MLP neurons of a small language model. Each row is named by its layer, matrix (down: output weights) and neuron, and shows model dimensions 336-463. Each number is 128 + 24 x the weight over its row's rms, rounded and kept within 0 to 255. Numbers have three digits each.
After each neuron's rows, "fires before" lists the tokens most often just after its 100 highest values on Wikipedia text that the model never trained on. A number after a token or word is its count.

L2.down1220:146115125185172154133145146163152085121113109127146129132134115137108148100151096151103073110123119126122123107115119112154100111141143117116146108123086126140120151144131138148132138153139121138152133109143153104108130126096181079150142092106119100121117117118136042096095083163096106108138164121127152069159127142101183112092147131139104134074117134095145104149145121122129129163137
fires before: " |" 34, "–" 14, ":" 8

L8.down1888:100184136071118120106131121112104104182124098132146151116128144151133190146106089142130135138136151144127144154132142113124143121115128160104152147134145108093106153103138114119176154084142130132122114053124104093146085114162095133153118121157152118156155147107121122098126120147150114132122127119142140054141117132099126138169163117134145111126125121119100137122101101162149169142105
fires before: " |" 54, "|---|---|\n" 6, " " 4

L8.down2199:103125111119091130092119144086123129091181125107150089095140125125123101149090123148151115127142118160170130140088132124145135169150170098089132097124181071118158156139136155153144113126146152078120143183134174100127146137151099120124095086125123133124145104103147102130121138103101137155131154104119143174069108095100144138136143140168117090126146117096120097139157174132121145067116
fires before: "|" 78, "|---|---|\n" 7, " |" 5

L2.down1354:140099092108113103081136161113083130138157135129117142131140162141151159130104113092076139144124133117130135132107135143116138121090163135107121120155144128123136132138115163078127139154146126151115127121122124089103129137157110116130117126137113122111128100135165082128092109111124113148136131132101147119146136141134092121172120152147086125115124132136126098095114123165134107142159
fires before: " " 36, " The" 8, " a" 5, " from" 4

L8.down2254:127141102103098123147110156104105127134152151073129165100144095091137163175125107140149136132122101184124163140118137122156103117117189120194165082112114108109143162117103175125167082164106118107150084103135121161126100131101125155137163078106172098141133150122109151138129120103122141090086136093099138157096162121148126153160126093132085090118077121147144117155115096175129156110144
fires before: " " 34, "," 19

L2.down576:148158120114147116177101132083144124120116138143158170141117072134124120122142146157108174093101093074116127129100116124126069130132151131151136149109158144080146159186166153114123154127127127188117164125162113141134160103150172096127101116131096113148158120129110060147107126141145151118122088142100112120139133136163130106113098131141106140107118143101132131110131158114134140135131
fires before: "." 29, ")" 12, " |" 6, " (−" 5, "″N" 4

L8.down1921:187170120108146142119102132135109166157115129126117112071128091176131139125124170107129074127139120134143143157147111157145154097144080138131133119124084116130149133119124151150140115100121161132114096105135097149112168136153097112129118128132130119167127116115120042084128111117085122151155146137066176115169120104088122161130103124079171126124110155141132135130149101138128087144145
fires before: ":" 22, " |" 21, " (" 8, " " 5, "," 5, " |\n" 5

L2.down1151:109148169119128127131135131104099157105120105129168175130106123143081106117088084110059153129109100119144125129114134107090129120123158064111111129149140138150081139152122094111154099123131158116097119133183118159130112056156138122139102139161135122094122141127118093111138125142114149134152133127085102133092161133132127137161142141138108114139132134126170133113147113150174139111162
fires before: " |" 23, "." 21, ";" 6, "'," 4, "8" 4, "\n" 4

L8.down1581:118165167061135157093148105121098129125139132132148153117155107178124129172151139119100117140147113109133100179127100108122134119112105110104158133112137135122138118137162111061103111137130115177130145092092167164100123134112111135144099123107148102115092116172143183094139160131129103109113155140119098131150145137149113130101108129113088132149123112104103113122145124089140087109118
fires before: " " 54, "." 4

L2.down983:152120152134118135134139125141154120125113134090104091115116141186147128166100104112035120118125151145157142099115120134129140108157147115163131129119090132128145143149135117107128088122145144122125142110103142144126134126128148103147149135117123121122135116101120031118095116113138105124126152124137167145135140112152107131127124133132118157136098125117137076111133158142123127131131
fires before: " is" 23, " was" 21, " also" 5, " had" 4

L8.down1823:115133129154147063124129114101139098135082128152130113139147149101123145134104147170103172163091157139120140105136161164123111091113131145125103144174088147134134177112141120126181125111119148156117104133154110133129103157159096155092078115088138122155097137140126177128131121116131129084140150118107097093097185066123137093128147166102092125110111127127125112173169106159150153118128
fires before: " " 23, "|" 17, " |\n" 11, " and" 4, "2" 4, "|---|---|---|---|---|\n" 4

L2.down1109:148131146130115144116132096121101146132101145130085122069135152117137109126137112162096116110135131130131114098145149141161117153104127119131140102116142138078157150173136179140117120109132113094143117130158135110126121126120119165110141137134123131126119123126118061124126107116120126092113118140148132138159166147143137159100094116098128108115142156087135072140134107159118106157157
fires before: " |" 36, " medalist" 9, " medal" 8, "in" 4, " |\n" 4

L2.down1222:112126128094122110134103162113116117097128095082114114150106193124134138191144130114035166152119137120165117103138143147125157093127124094131127145150116141146137143131119165133095093113127146168126135131124156170143137132153126106119134122137128122118138113113132017112110105164157094123131144128124166127147120132142137134113124127137154161101104126108109150123090135176121111105116
fires before: "-" 76, " as" 16

L2.down1885:111120156118115103101162084166103134188095131092149079155102173101144130149139103105109089107117113108152138097078150151124143126144133121113114165153118094138063136117130107141102121113165138123111128155123172136136148118142120153100126131139135107158153086121105048162109114157151103126084158140108124138138117115138125104125152124095140140118159182148155137109103107180117170129080
fires before: "-" 81

L2.down622:105145112137139158135146168094129148118106132150132095137097120123120134131181097158153115137141136132107112129160142110131146134092142138109166143123133111149094149071161096069144084113140131103118128154139147120116129147121118105119142062116153103121095168126153112117090127149149145141135091142111110100083137116128110118125137104168117112105125073151132134113178152157112084116125
fires before: " " 30, " the" 18, " ." 16

L8.down1167:155102107114107129092142111136129115173117116143141122116112123118150123133105128084129066126127153142122125128131129117136110125143120131104193121158087122151153185116125103123127142126140121123130102071150049141141122149118152114137120175128116119109085133092112077156153152108121099180163118140093091116190137119114128148094119130126120172096145115091132148172126129134127127101129
fires before: " |" 24, " " 17, "|" 14, " |\n" 7, "." 5, ";" 5

L8.down1362:122122117164111110142138122153129131106151120122102157119118103093101157101107143156139133140137108125119160132117146145135131110148110141148130103155157141154152151155121138150157131096087150112185170149140171110148123139176133115111133163102158088150102106121160151117138154159108143087148125114121108123094133133081161132096133132149126122103137112150105099088164131152141119110118
fires before: " |" 22, "|" 16, " |\n" 10, "|---|---|---|---|\n" 6, "'," 5